config.yaml
decay_fraction: 0.922
decay_shape: "linear"
dataset: "wikipedia_en"
MLP neurons of a small language model. Each row is named by its layer, matrix (gate and up: input weights) and neuron, and shows model dimensions 272-463. Each number is 128 + 32 x the weight over its row's rms, rounded and kept within 0 to 255. Numbers have three digits each. A neuron's up and down rows have the sign that makes its largest values positive.
Before each neuron's rows, "fires on" lists the tokens most often at its 100 highest values on Wikipedia text that the model never trained on.

fires on: ": ", ", ", "\n", "; "
L3.gate568:143109137085118081170136147079169149152146143119104163117057022122179115157108115097158076121139105172109141113144097102167065124135123132127114134117143110056117127078148127103101068153126103123074149061131138110124104161169137177091171127085173141147143175148099153136117127101086094152110101084091119153113075133129139096125086162089187169134154129128091096122194129037098128087129185102144205099154132130134142116164159120126159185147132128146090115114114075140111141121092074117133126119125110201114116149125140149150084180121122119097134145087133154087116113113130143148
L3.up568:150108149057105053129143059115110149161117141178119168117132071119126144095135096106168103117057107109057132103116132082139097127116123099127159111139153143101123121121169087047108134131139034019158151111125158133130094105157067090180127003141093132123098156092114133055125145127096107156086076152129135097155089159125119085170123150140150157117090083149161078162109125149143087135127153122072148175097096130178095145181071043059107138079119142131117106098086129098152150140065105131165111117134137100122107121107177184095072173099156096097120161118140163090072088112083141162

fires on: "–", "-", "but ", "to ", "However"
L4.gate1575:145154085164191123128160085146167109186177088165105159134142124132129111105153123155086164061134116175123161119190088153098165192105185123103050133128157183178130109127127158149097115101141123112055162129150129127132083089121151161081179142118073068161117109128178037151208088111141103067153122137124140108118124153150070104153168177060114114138112133094142128131134108151140139092123149141132160143130114169143113078113122143126126084134133055096113075124137129161078096098126143133121094070128182110100124141158131147172130101100128107147086112142121105174106117143142117141
L4.up1575:176137121148121076100116112079165163168159089167162153142162089128095103128117100127158094155131156176083099114110104134130104144149093152178142108131092083133164099122125112133087108078089113128121127159096145121091095180127172199116165039107116093104133116161183079091147132166157125094081161111039126137207151112040153182078149155134068099071143132168139089103084113093120116125189142104091101123131111104115170135174084105118154102127118163097098102082081167180124128109134118086162109101111174130117139094149119129132103090151113161093082122058114084131119105168133163140

fires on: "“", "\"", "\n\n", "very ", "‘"
L3.gate27:138098141185111164160159149055123125130155144099142106088098139161115116110124101184129108201105100166163103116122166077184062141170082122098126102127165175107100152154124135121138116159139118133124125146124139082121127117140064176101127068158143120127087160130173144102094110083135124144104092143095144103137110138179102110124159104132160107105107108073178157085105069143092109094138132160109147165187113051195122151141134129162092127145142154136128128093124152171151122089082106133157134184116144085083080122101136122124107136120121153148181168100047107133138122164104128121
L3.up27:119195130130154151157136119076139137155102150137122151163082151183079107157163175139162128161144165172103109084152123119171131112114134171125171130121189138099138170119200150142096092094121125129164107083173124109126111161134103159130128128153103111101109121087142124116148128117135051080144115146156110119122135115132125156105074141129182112110113174147116143179149094141099146096080117091182101178188140147105133147119126183168110108134119131136185179080110149111150155095091181108132176127115151132184080127115144102127165166123140118080133141027089097169086063167141099193

fires on: "==", "==="
L3.gate362:080115165178040189134119106140155084118157115102112162105095118151121167106093135160143134176171144113115160112122095131131182067088145081178077194160066092112093134139145159086143115074079121122101141163135150152150168134127120099158074163137085173076138190112111178153157114179192089146169073128196038099144085176124118097096139112146171073147095117134133123164145138124080156135163132125161163169100138067106166111153160143142153097103126119127161068103147161163167098165090152160132087084134111113093158124063171134076178127092102143110082159188101156082116082152172123153
L3.up362:111106121149104181110173160103125090133096142146158101138070133058122146146178154163167087122120076131134142152159126128190143115080146156129087127136146122138136166098145116163090101104104047106119148114131158138099186109106097147102075143118127152125094164187117089100152166162069180055119117095169187192109141072172130105114160129154131122138161167100109095151161121120110212114166182130102128142106120135125134052119125123089107163140160053113108138170112120114128153129175084134129111115127151084140123098131102147101114109091167115098114139113162205091104135107110109123

fires on: "and ", "now ", "with ", "as ", "(", "of "
L3.gate106:097116109116092112147189072135124140148186101076129150119131131124130089130125143180149139172133063135084076087138145131128098168099150119100145114100083094125105109116146142067194145167114112171125117094187108155046146101121137082160156166113132108125099146131145141111137058117178135114156089118140195202141097086152127110133105155161050135149157144131095163102107120121107125123099141111080105077121126132114186123131137132109083158205151135148074156140162139129188167129085146135110063090163162126151147141092093075168081079118094122161133134068137104086091115166064150086
L3.up106:130148088105096126153152132126105154116134079102122120123162077108081126150178121197155132112103146118112086088119142092138139183116128142156103153074143120147155143120162091063120182141129114160140108088164123112141107107122092072131128152129103136146114150111111119109111089143168155044074123170123099154081117133065149099084092161078164105116027102130131117125120157189148160161141152160125141054159150090115078100119134133092130161136077111197131074164144161041143111188156132139110090118140088075149099088158160113161092148186134140147131146155156128122140142150140118101

fires on: "-", "v", "/ "
L4.gate1329:113116087107106121182135119113178119118135115134105110104119139112110170124119148150151138047131067133146140170155095076155116119162094148139164130127117139129159120082180157114093138094115144146090136125146152144105154109166084112123129113138157135054189184127174125094157086098137120102098183170128127122145142124141167109099158127110104127124116132154175120161148120152157087142113146158133104178105122123078148136136116122129134100147219116154164170140160129087120102110158139177121166114119165102109156171110133104120091064105140214092142085134126159143084116167122071132
L4.up1329:149125097072156190164171106076144086138185110143156125163106119144155163169095147147154173125147147097077124127147138121129196104195139131098165066057162118091174109147103119115108181099142141127111160070096134114116165161131065125127113154154103136079109087106117119098095148133094099080072153047146113132076148157106164163094113164135154135114127113206104163114182104145105141133120117156154114153141107135188136064160120119095151101128133122074142183156148130073116134103124142176097150124176193139182111158150151141110114163164144090065087102129132165124156106164130114159

fires on: "with ", "to ", "by ", "in ", "due ", "of "
L4.gate1794:119114119176098138127163121087136135102117140122154172118077096157185120097158156117167082140125147207091132229068126111068132133123089086137106114173120082031072110221115138102106122066149083140136151169096075099119118099087089098088121150071124164122084135099099162104150125110120133083120065119145093118140145108130119083097107173156100120150169122152166146133140129170154063142091084180141093078204160146139122144163128148166125130126095086107080073112105094123148166135139087136155118162072123101106163140131088094146075110085135175151119122111152195099127080155174116134
L4.up1794:158164065176144136119133136115111150169072140131156113141142063225154156102163186114143142133153135132132076182066125127118183120126116133120095090130146125092206112125117159106206121154120128082158142145103145159119076109053124118110120097134134149080122201096153074098168119131118091114117136134090158143159200125141184129104104197110137131153141128082102180108106084174123150153124104154177082083150070138126159153161149097127110106060156099133102093144133084129155091181107129130137134164086094166153119146151102079096180105051138171108137146080100143124091073132140149139

fires on: "with ", "and ", "while ", ", ", "- "
L4.gate524:092096101101167154110113160128125168079193150118087121169126065153078115110114110204195075087147131082142103153135168189125142188138140122169069148076105084084089116178104103153173205136090157165118127117083088172120085147158121149112184095156126121101145178161159068070120113169130122123160112096100154132124096176092173130095116094114093161123152134155107164082150155101112148174121216108125112113086112100083076111109118121110153120110118112123129086158066181065109178161150129169086146121143171071118155139050124065167116162096176083105132126138100131098165137120138059163
L4.up524:132122054103117117119135095124115161130122160137129140178160103170077146082102160141105155156172148136178120103179119138102119152130104144130194072082141137111093070198147135150156142101146141188149152172106144167098079119212107180145140103120203090110079160116129087104118126128146150117116179118114099173135167186172145156166126121099108123080073154137152162063150110039132135125166113110180113097148102109082148133152117132138092125135180169134155117131073113130109189146151099195143102080141158125127077132080134083137153144146128136127073098084094206091129141104163100176

fires on: "es", "ing", "n", "'", "-", "e"
L3.gate1120:125153143122147140187163212177168121112206129139095113156185102174074086143125130094091178089167131125117157123135082155127092077128073170119087083083097128082140132155072108156108097097146169155167100068120180166086137115122109158088138060186138152107088146080115149085202079103145145142175198100140150122198116146146122201121109127108086182129127165144064208093135174114132110133112119140110190171101129151114089118107131121194096112124111122097105112182120108131080159161168107142150188137100138066133145120129104081146139110119151136136122145122133126119157089082139114107
L3.up1120:068159136143160182134082083202168115091115120121119125130107104126087112120095128147119124153173112193109151171171107138113129116139069176169093094168169151105129124126161102169122154125106070036108120177060154149136137136126122133126057106106122129094210133174137150131154123117143164128184160136187127178120166083102198140154083100051164165077102154107129159104128180155123128134180065146099145167167098104130090169152152094127078134117139093143128092142080162148153200097124165136108131066095134148099134172120112178179094121106178131085104140089138157156165140189137147090

fires on: "of ", "to ", "than ", "used ", "most ", "as "
L3.gate1389:099108132161151121091112161123124132138112044108132096132076123099183121133092149103118166105109082143147148168151119152167115140158084090162147147109095191133097168174100112112140142163175168138116125110169075127141100117167111100141131137126168143084111146091187132133090114133152114084168148175176083144126158150122068138184208160145104102104130182127160115146096154137150147163114155122086180160128170114167133118171136125148149175163131118159124163095156103054144149149121134128098113077123167108140138109151155167163143103107119065138099105080104164100150135055087151149
L3.up1389:147042153067196098144185158150115149106133088092147117125125057093074143167142136200128097171144101103146126148135123114115120177089118175171183180163100185117159168101099116103090145124147102195156145081197108136103141114134139122145109164140152109103186103128200150186078102116108120116140121125093128122087178120101107056104044164097115101104189059154172124080152122143098167075131111126112100100055113121149085133130123132011120121139126115140167130143170142134131123120109157128145140134144100136146097147152121130101126104099130124140089094118154085089097207133143136102

fires on: "(", "of ", "that ", "New ", "; "
L4.gate669:050125103118086093127164090167106098065167113103096114118107098135108156161156116112061063120147171121088111159091117125097110212069181185167129105152153106087108148131132168174178134147151115127165169150112166094078121143158113132121114121188149074158106194114156116148104159098103108152103157128182140121172191094134191142146098091129120228216073132098161199152123163085163128100123121110103106092106121147110175086148112122108068118111167116134177112161115056121146119137137103126085153114123106075070118096138132123114113117153102164139175098155107165133176156098117103159
L4.up669:111115141063123126156083122120112187107145115175166146127151105164142131122094114148121095157144129208144081193104104071161141153147184118138154127143105132096064139122077112119115135146155171112157161191099139138122133108165063055109133160101205116080110115145132205104114124058078154147136161155132121151115119089131075106126091187110065113134112143141150126107136161131184140144071149221153089156136207090205128138144125158145103133144146150166125053155098136091096120106098125104139105163092122076118123151157099148076091110132182190093147101091154132189085155175114160159

fires on: "(", "'"
L3.gate358:070107087120112160166144139161113163142166186149165127136104111150174124103085154093200148128136101118147175146105128138106153100138112154121079129119133132149118183171092154172140114143075112129161106132102153156116125106144058155137141078089188161080152114093110140100138113141141168153136168125143163151161128154100143153127119129096098151207176153085201154123100137177131088108125140117091132104118135139137148187098112129110078090127150115129095076143136098125127124114085118147077157132112155141120170108145116114129125089104174194119133155101130186137152106123117058162
L3.up358:116143125119164115156138206191125120120100153130151146131177131129113097151144128082115103155172140139101097131108141080075127138172085100149067092163155180126166117114137125168128087144135139079133159119088162177113118141148140125149144188046148122117173104119141153127127128077131150154144129117132151122191116123136151162169065101195187074169170150047127129111158083081159144121093134144111088126124119167151136133149097117152087098125150080087159078130159114025083185119127166169120104166148147078136086173152179121145083118113098187105134111073135118142190104169050118125

fires on: "| ", "; ", "-"
L4.gate2003:098103184117106035152109170099127126121085074182111039074116053155134130148181131148174130097084083161050137086189120110123114127134172153133183068069106176122144102090125103107062128139106153149138141121168171151131057143179097128148134115099125096168143086197142120111145068167102153170160146085148141145100122139125119124122180142149152115112131138120108122128140088106133155150127109150100091081140102043124114140128149137112131189126099095081112119143113140175153108148116120082109156119122156137114081190109145190069138155186163172109146102126100103137096105152092089143
L4.up2003:107111145104097119147115190079051066146109113123139105127131113123163094145123116135130177089090110151092107060179121070137080182127153148111136121119191114150112086081186134184087130138115187164086219141147091120120115149101133109104133122144107103153193135122183110126164154148058135121178124131144095124112141115156086164101156173133140108101141137043084114155189134127174197106137116105148067158036160105166130112179062127039065121164106135148126081090132084116193064172154140103090124101125095061200112184133173176174146135113173072119143115086145132132069070154084125155

fires on: ". ", "-"
L3.gate1831:119087122141106146140159143122127174121146117052098097152107120157131150131103145124124132121119103140083137152091091171151153106139152121177118170134143188129169134118126117104169138133128144130110169102184074145089090208135112114149138081136105092100166181145165149135154126150128136157168134108065117135080110148100102140114131117125105112093106121138074104115135156140184125121151142105047157075153102140120158154120123142130096169140163000100216046127084114117152180161173123191129112201078102130063119109112118091128117094068133177126134146155108166146109116147122154089
L3.up1831:123087095090171134134144132130153137094173128154113174144152118145074196068125154124144131167062148078117092052131129119151113124170087116160059127100145116149094104129128156136098158072080139094118121126143062192121189168079117138126091161118128097126105109140093140179110126115136120166103088121067057164100078146095181121071123119137067116134178143185159153076145082090163042056091122056116083102166105091147133070129149139128143178134139121107208140229124185107110138130128147112112095101141168079124084120104112101113089132168121140168116126157147088105156136146075085156

fires on: "| ", "; "
L3.gate836:146097135094131147119099091135144152147127075156184116150122125100155124069145150223114078109154147119094112174144080138097127149105138128096127181096121115205144071126113148108126127125085103126087123125160145142146105138091091161131185137080097144128161136125159130093124082118089133081146131140133121134091161115117099064128058136121156122163162115098142117197135101121170143090045120121150137115139131126081090104140154120108169159167093120142106162149161095091226100140147121032103121105146112148129126100194153126156166139125120156159132144105095112155051079118100063106
L3.up836:144138095121109134170082125107101110123177110107124102107144122052112124149198177205146127119116106113102156106102056106109158150111174159115144113132157158088098122129164105165085089099116150152124137082156105076122107131162146166104197138141133124080179068142161109112058140126138102136190123130126182167114135093115129144149079153089169097097125126119124138125096130097140124112102103128083120148109154115118128144050180143100188131112146085144100165145149066112145133079121117116096131150191124132186130149172130129099139140116153144120120167095111099153121138093121152131

fires on: "==", "Genus", "by"
L4.gate194:139068150169124118139111145085102146147146096128154106098177107118124205085133131120177112156100093127128164127158128113138111114078117019144076185228081149130122113162128097199117139128087099139152112117080109104139086152138094096124089039150130135119166143147105154156092153165137145120118131114150181180120081089187192164169146085119120179142056160124090106181095133143115118171135150164157145058115136133184096120125136132093158081088084143162118087125173144114125154149130061168150104125105147177096118140123112132131110105112049157091122089128105175115084143136142167068
L4.up194:122163122086138090104108131094111070139121163124150137134147158080147096174073089088094138157123177142092130126181161107161117099137108143108138133160133139137089074099102106117138119089127108139170107128145098083166122113144156109157127116156157145122079163166158120137113152166109161075131173130144142187135066094148164113141129071116156078168149199141084149133113120097144091116109102125117107094099123181104072122184159133199119110132095109135098131102169152086134218113197111109118110117194151132081172115084134150112132161101130122136067106147194175051129129092160139143

fires on: ", ", "of ", "(", "only ", "with "
L3.gate913:105112078119123094137124147172111134133149142108084143089101174127111162138082147082102091139113077112131176094100143113062155138159152122091109107116154120103144095136109085125114125136071181085145138125148089096114148118171075105118173098109151149135120115161140118093143162063130174144124224202076143170102176125092143125101109113140158160100152129128132097147080162102156112089124129093175155133110045142112074145173128109171155109134074138133170125133146076107163140096127119150123131049201130120177130143168141114091171121130172110099130101118151141166138104034107161080
L3.up913:104127114134129080150074152105134133113165121097084149111162141187112121149138104150128073133132084115142149118074113130106125146082146110135092058178137146112139108137162055120183123145156057149152155107147086126169081087104139133133160163084203192090094131111154118101126115135101105147154115188105094176157169135081116124097132150163083110128107174161104087113111097142195103091065190159138100108111102132129201156162160175148110113133093116105138135118166165129079218127124129138193132071114190100123106121095196141167210114094161150190180114100070133135118102179109096107

fires on: ", ", "in ", "of ", "on ", "from "
L4.gate604:158122086079122143114105107159148171111081078141172125157109167163150136100099161132150087233122124078074129121206118080122096090133138106144111089103131122122077091171083147164093138078159134067101142129141079138090101112077144119138102129144115138185144083106074147112083103114103063133139184125162173123207135122093142141098149111156127095129150097080148126143105101104175193122166129182168068150146170153138086153139163152102145101086130160184119069161104075133125166102114111114071085119074123149139112128147115147154083110086104071129108179140108041088095102086068171124
L4.up604:126098148135095113091128136101078167126146140170127108097127145175149052139162097144156087151168143116130143107131135117114128074111252056131111162135101131153134117070155166127154101132110115149096154047095126147121182119203064151121149159171078129132070178101166130098126100093119026130084112128114126131133151120111146112151122124124166122142150105166065110146122120118192154130106109164179155149076148187079118147099117124141100136101143150104159120163126087110116214114099121187089162163097137118108191143167108101137129102102093143090141170112099095129141088135124099185

fires on: "'", "s ", "from "
L3.gate1970:115165131122129136079114150136166180089166188157155036109148091128140128110096162074164118127174129178107067186095048148127125127127127122100136146136158196146106125083115195095145158113140096128146116131107127172127104144159099160123157151111164162082181143094152135138150135099130132143159102111179117201174131170157097106164156173077130113176145157181079110121101228169134189115150109136120155168129081086147097107142018124120169166104128143134086112105130088175136144179102119133111087097160119093112172121104146087144139143143176119111173152133132182177144094139116080170
L3.up1970:150154100134145132114054104165155092124127148130134125106124116154096157169125196083094111110169145129209145155183113129157086112124136136097150157080184170073096112076137122139139101168109167126156156135110131083126081140142107137160130128096142191114110063158161149102134106103084207090124127099110138120028166078085190125182107094126069156147134186127124149163141083149105094095135140137116118042152090134136211144160132098109144173157129128102106132101153140084132151142107088127136095109180120111174128122102111184107124171154119135125071112134149117118180113103136103143

fires on: "'", "Mar", "’", ". "
L4.gate1950:103096178122098138121102110143080161116151080070095109091070128095159134165110122105189101121126123169089190095069074142167150117114106137139169145137140149072111105137113119156106142130156123108107098145148132173134096199175112111113162148102093142112159145137113169154177095145119149113108095072068134156123093114168119199141139126107133204128094108122107099107118120113088054112230118066078090132221141157197143125152159161155110135105117106152189149096121103132117167168146103149154131143148082215083173132150128073076141111095087161130155189125068140132139099109101124137
L4.up1950:159133126101127175131126085172110147101147098108111090148094124138149119163148121108115130127134126140143189147124073102145021171134144164136117155088096125084096167155085105106126131092104082103117142119168138139132166159141144161079133106136144134151111129099130184127127119136155077074154166140109154113099099164180147126105120096141138097084144122126044106080160106170159086195147103140083171163159158151152136075170160108144161104135115133122144135123134099135188091156187171099113138105175106146158079186085105104112136078140132129135080158103106130068113213038133138086

fires on: "-", "and ", ", ", "to ", "fully "
L4.gate1602:165167065112148141179083084186119089136154146118151116158120073133128188074085132108074148147157094194167139202144115158100131137185151123114091083151086108151123138122159154099096130089124167146108115164143080135152179126145132127171128144137146134120050092184123095083126093186146133138152156140147115086119134132116071119131123103120130101137134064086141080220060094137106115110160148161154078130086062152094116106148100144096126151117129104136160113110144201125131119203079143101048130027118170085148167135118169107088111054119151131158086124146129105136169109135110094189
L4.up1602:103146087142079102146160141125102086149128095172181118119101151125106070134136101131129099096165102181111159104158097120153128122162167150144124099142108168164155116104092086127132139124118143136168103131111152198119117140165183107107161132141154124104116113111121121176078069125150173133111134167104110171128121139153148155120137145134110154214178149176124169132089125093137111142126183122176121126203070132105155123113089148132144108109086181067102178087111178132040185160086144123100123134155099103131156129069112163122130117150107095135142122153109080121157029126093120077

fires on: "of ", "in ", "bank ", "B ", "-", "home "
L4.gate1148:120089099119109121153086080141104137147130141136152169148160150151038131193106104072193145125128165114124114077138113182146138142143130166155069139114180170135088066138120164122079114126079105111117105135114098055153112090158137128168109169133116068136131092181173102138170107139136188117081099108080174109078034197104112137108121159107153151114084113156060141105130156121143134092101076149075096092149159172175120142141007116143170185089101092134151103115174114155154126151164120245128184124105133115106141127110112167158101102127149087112148081140154089146115154118110115145
L4.up1148:161152119147145154087136157126134056127120094124058113136152117112108133070142123140177117111107157096214113114127120128176182081143093096088142169123176110144112099153118151155108187092126066165073135116142185131125113112147158097126119149136128131182137136154102172173113077166139129118115155201118081142084135158157106068158187200128112137125136095185095178103082145118146152106128182181160153137116122152134183096075175103134122131145090116132186172158154124090148142164152122111136140134180115085097086082084116097086105084140113107122111112187157101149134156099127186105

fires on: "-", "of ", "\n\n", "\"", ":"
L3.gate2020:142160108139115114139134129146138174128139158114165068146101153161163128159063123123149147136103150120125087126114102152109184135137154152115162147107106125121120124179077146109127137102169113118104124165049165115111128080136143137141152124135094094135106176140137144131126147141063102169161128111145122173146085115145152187126113110075159104128135159142128133066051076126117124132120121137140125116182095154119130099130150118149172158130122135120117136132131189106141130078108092161188163123080135089104042169119127190104187107108083170148159094114067119099109125092126094102
L3.up2020:086176106191137093133180139092101084161177096160121130200098131131073125136172106140122122123138110122179130116167184120169164169135097118152098109140128089060153155119170097155080071071118132137105125136162090091169122075115142126163182141154139128150160096137144096177136115081154076185105102138055040154123151133113128143127130089129142102147109128110178149082060090155128130119130100100133166100165147109099148114117192165197150138159139167125161152099088160125144115142140108149108134078158148114132047109097161153093110208092101186145133117107088144095178181159041135147

fires on: "with ", "With ", "on "
L3.gate1331:115129095102116136080126162143133158124146176128142144101180088150140123116153155131124071126163150111164178134073101110157149139130147172147077136109148168170145124120168074135162157141136132175138145114135090104082127079150116128106172136100121136130057186180157118118089100140188117153062135113100156143110135126161131131150140134107111139179141119159157161151113155132113115119208041128157113094132118141102107150200122136148064114137122129069096115060126146105103204129097130157155083112111093125114134123095093105121138135035149167082181134056165206160140123151117129102
L3.up1331:094129117207139125100145133126117180156141160103131160201157076131146135150167188145144157171138136091167146155091150093086148132045141120163103102174155155116101100183191141096135128091124164081106164098131107101128156096132139174148141083116177158103125127100165127175131128126143161053102141128089186149117113130182149195099149151133070121123112156114124114126120090083175122096102113124191100095184128169060140120145153135144124097128072125135149097106138132158133159070106122153116106117056156144177131120151122148213176088085186095064137114159029091168083132175122156154

fires on: "| ", "Music ", "music ", "et", "/", "IT"
L3.gate1818:134125127103154128150128151103100152124167111096100109116119160123137073101103131126125052142130095165132105146185177154135070136095151142149076110084104150126148149094154103114126125119113123131119120113125129127126096078127123108105120097143151115094095111108158092101159149142174169152108145124153158110132111046168093123091157080092105150145156232108093150121187145084156158156121093075088144141059094097150114127115110156145133081092095133136118107081103156185118145136092137104104146060095161155102080155126143210184166136174199124056091137148167096127156213124164179149
L3.up1818:114089171124167111115108142099084132196049082118168126145143113165129120169130184136155200137082213080146133224143104135129087122140160119128151108102113151142122122140189100147103145111136096145153135177122087118143140182151095120060129076160120106099139119071077140131160226113133174123120149100126131091147119137096147133127125129109135130142124091160153093147150098151106182100137103116159117070143104092119076134162185064105120150125122098093142152149160094165171096119154060163123157110137123115108127117109080196206091176087109080192107065127103159140132058110134157129

fires on: "none ", "in ", "–", "reversed ", "out "
L3.gate1691:120053115131170149080104156136139102146063144154119146130127126126085173169141076183116198127172166128118229131170089101137113151135163125149116083136138146150126127118069150106114231107099115147103152143162079134120094100136154152117175072168158149099163102152097140088130092180186137139062127221045099086166100157177130155119145152128176144174155088118145123100116113194127169165153085138113135030160077138142118134117122160197150156116165124118220187092154107152122207167125134145162121090090114097139135165154131112131101102137167126105093131139144136231108079090178113125
L3.up1691:159143117123073095103097096125165152174089225110114148132153132141116151121098139079126149163159123097131107165101097101124133053145077122129104140118162121102136115151128168100130178152107125139073097129157107138153110163063117130118089129103121145111155138109087141112150132097191103107167104112130103157078119124136082161182124035090153154140095109117133127091179152108095110124109091118108112066157141121100129182157125105137153169128107109086120154115120117132106176134142166148147102144122122112072192183147133101096100108128126148183117097121100136127073184139173127098

fires on: "New ", "in ", ", "
L4.gate12:115126145168127059114110164177132158120126036140137135167173132164173086156126146103170161091199102065091146089141139101200127117094141157128116144112119179175126136146082082106096060124132120093059131071137151174194177095133107126120165115125137161130144153190119128158096077155059131119149147136146139141132092113119172170045149111174119128126137107072143134165122163154082182150155078132148107128197119104143120078080148158091092106076183080124171114151159127126092143132119115145129103163130115092087101133116150131177116139151162121111097152165120128110103148122069098096
L4.up12:174121126096133167106127138184129143127115125118142132133113124162133156127197135120129094109128121121141081170121119074148174163164090154142147137124079137123176123158056153097146108139157091104098133140085139132145094115147060103210146067170074096171069154149128159079153185172153075109110097112091058102093134108132115131123123193097150125133156115097119137164127128143123177158137125151135136141092173185177122092052164080151104136136121137141190128215086066093140109117081131122084163163114133115068141110130142124098208122064094155062162113138153117097147189129117113068

fires on: "of ", "and ", "around ", "-", "ou "
L4.gate1870:089188112067143081153110095120123157152144056178150120183167111155128084136127142120064199165102125131091160126181115143109091150151150140104084082125100142096110140108149154109084161104137184112111111143085182183091116108167144126108130137126123084124095081123104132164174024141112145125169134139125103111158152132104143098096168115131124111114139127071127137150125117055112139205173120097109110118082103130129156124173066109135124125160107118125102091175095137155110220155081183130079126158170147035150117145104084144093113138094134135060113140091089179075158050111112078122
L4.up1870:090054115092111166128125172156190171127116069114125159190176162140135161193127085140148123152170119166068146126093058110137146114146128107179111154105109125125079071114150115171160108143133107140133152145204143120152038156170155100103129092180085114067109141101111138121080164085107183152187093236121038095087132163121088125133122070208108121092173161080071134179154133114034119131178056110115114144116060162160123161183086118116122129164147099054051149117182129164077089093148129135058109127134165062098130172133157154145179136184144099105124099095123115102137087196154116168

fires on: ", ", "due ", "(", "just ", "compar", "date "
L3.gate1199:087114087136089115088132159114127151099089129112121096176107085139098115113079103079104094170125081153116145109133111119104120186113076129082153115112140118101139088146144120083139093166078140093114179161129159146134143103075134090124137115103064157172136155118094150167101118117126108166157139163119119189135110157154086147051097163106143068177177167148158140162091120171109140163143116129095083141151144082156116108119044153122069120063152124137121161137104131137088139128118159153099132148121138072165169164132176050132077105096081156156080161162112144146106087128145116104
L3.up1199:119167120080165135077148181138185149144074125121105151142083121146152098136119119151105056137093158119150158104141089105157154141125116168132094124112176146105083113213081118103151131138129142165110079147125103096114132112155153086135134118156161116136144149166148127134110120135104139082112121147085118124182203148172137114141110155103105141171175118137140068096086111136089129155161168188109115158168181141155099104126146163094156089133127130116123185156115082098098152152129195153085159169162124074232138162155102097115137104102108170067137119122125111062142114112088119166

fires on: "to ", "–", "To", "as", "To ", "- "
L4.gate1949:150148142211118132122152140125097048081066110128099066146119095114105087107129088121135148104155124149139149134117139136100058134150065093132108092084125062164097174163113135099132148105144085184123168089162144129130109165065116121086144103124105135137184169064156084133149104178124145134132179126089111139137069150169112194149102095142113162159165167141128136061143194125108138050085136184179128159111096115103157160119135173164126126140161119132144088148118143129123162128108109149101105143073140163165131151146127147128136121100167080150136061121120127189110081145134102142
L4.up1949:118182139161141190065141163075164146145082102181145061120137141115111046129106122118139126123164101101141124190124109096154117045116073102102116146148115099183063154118083136086123133161101146141130142081128079138152078113143132176124152156135140156134098125047117138128116133205138105082156140109157171182121108165071118127172091145155100118136130130134112121153189140064127173112151128122149120110087110084081132192109123144128152119102132131137078192127120135177148123130088097089149083171137244144137109112154079135085103150094130085133163058158109120170096145161126147129

fires on: "–", "in ", "– ", "-"
L4.gate1353:137109135108124113163160132073081068108116112153165101097092125091090108138135093149119153080121117103186167054143067199174144137166123161103105058156127165115127138140175130119083103108075179092090142162119114144205122103060170120035160121146129196131110136087110129171083127178119141161211102170151045112117104161118060125168097174143109165081084102162128143160139100134164151152113139119104140126125100180081152148167152160106142153148143189082161128156142061173110100199117074154100147163172156131119128110131147143080128149148119082128135169138128109146124169067130146122
L4.up1353:102132134123100131092126125107192137166080138179180099126144161130130119098151094157137136118173120121077101150100164177146104104195117126133100130145102143105151137072159109089109114136139086147163087107140100170110162148113122126198148141093190110149151193109126118161124133129127107135087144184169132136125168138187081122169056120114132125155115123095151117093122152100123123120134159150172140101133152166188106162163152129130109109123128132122095126127116137133123150090133147176063124108130154104121150122104139117122109095107082154199155129102144114158053112143117157089

fires on: "while ", "and ", "than ", "as ", "to "
L4.gate1910:135179188168145165127130128070152130159134135124150101119073129116155175142140113098125107123126192102051139095113096133093070152120083095136173115131121146110050155114127121121159148167112206200127163162141137186172112106173122142159144135149165149072131111094139113109130150109138142106152121074113134127104110183128151146102141164110132127121176168142130132115122154143081110104095142190128116078188126097135148113128125184114030094169181114088116073120119066128071154125118097136149129115137115066152096152116211145164134074183129099209113101062092109059106182110180145147
L4.up1910:077233184079158129124066119109166114156118163137164104115108138156142096193159048120140102127160128102117192112123128140126084172162110091122167163104146103174112131104115141106130154123130153183102147159149145126163134137170140080148132115143061159107135109104179131105123081145097098060138146081139045116073121134061130127117097174124169157117077164117127148187118106157151190128130155128071109098128100108191104158164112114129176117100164088121151091191089126094115091124151138085146164097128097144097146107157108079075164135141166112152130149153124112074140161124109148181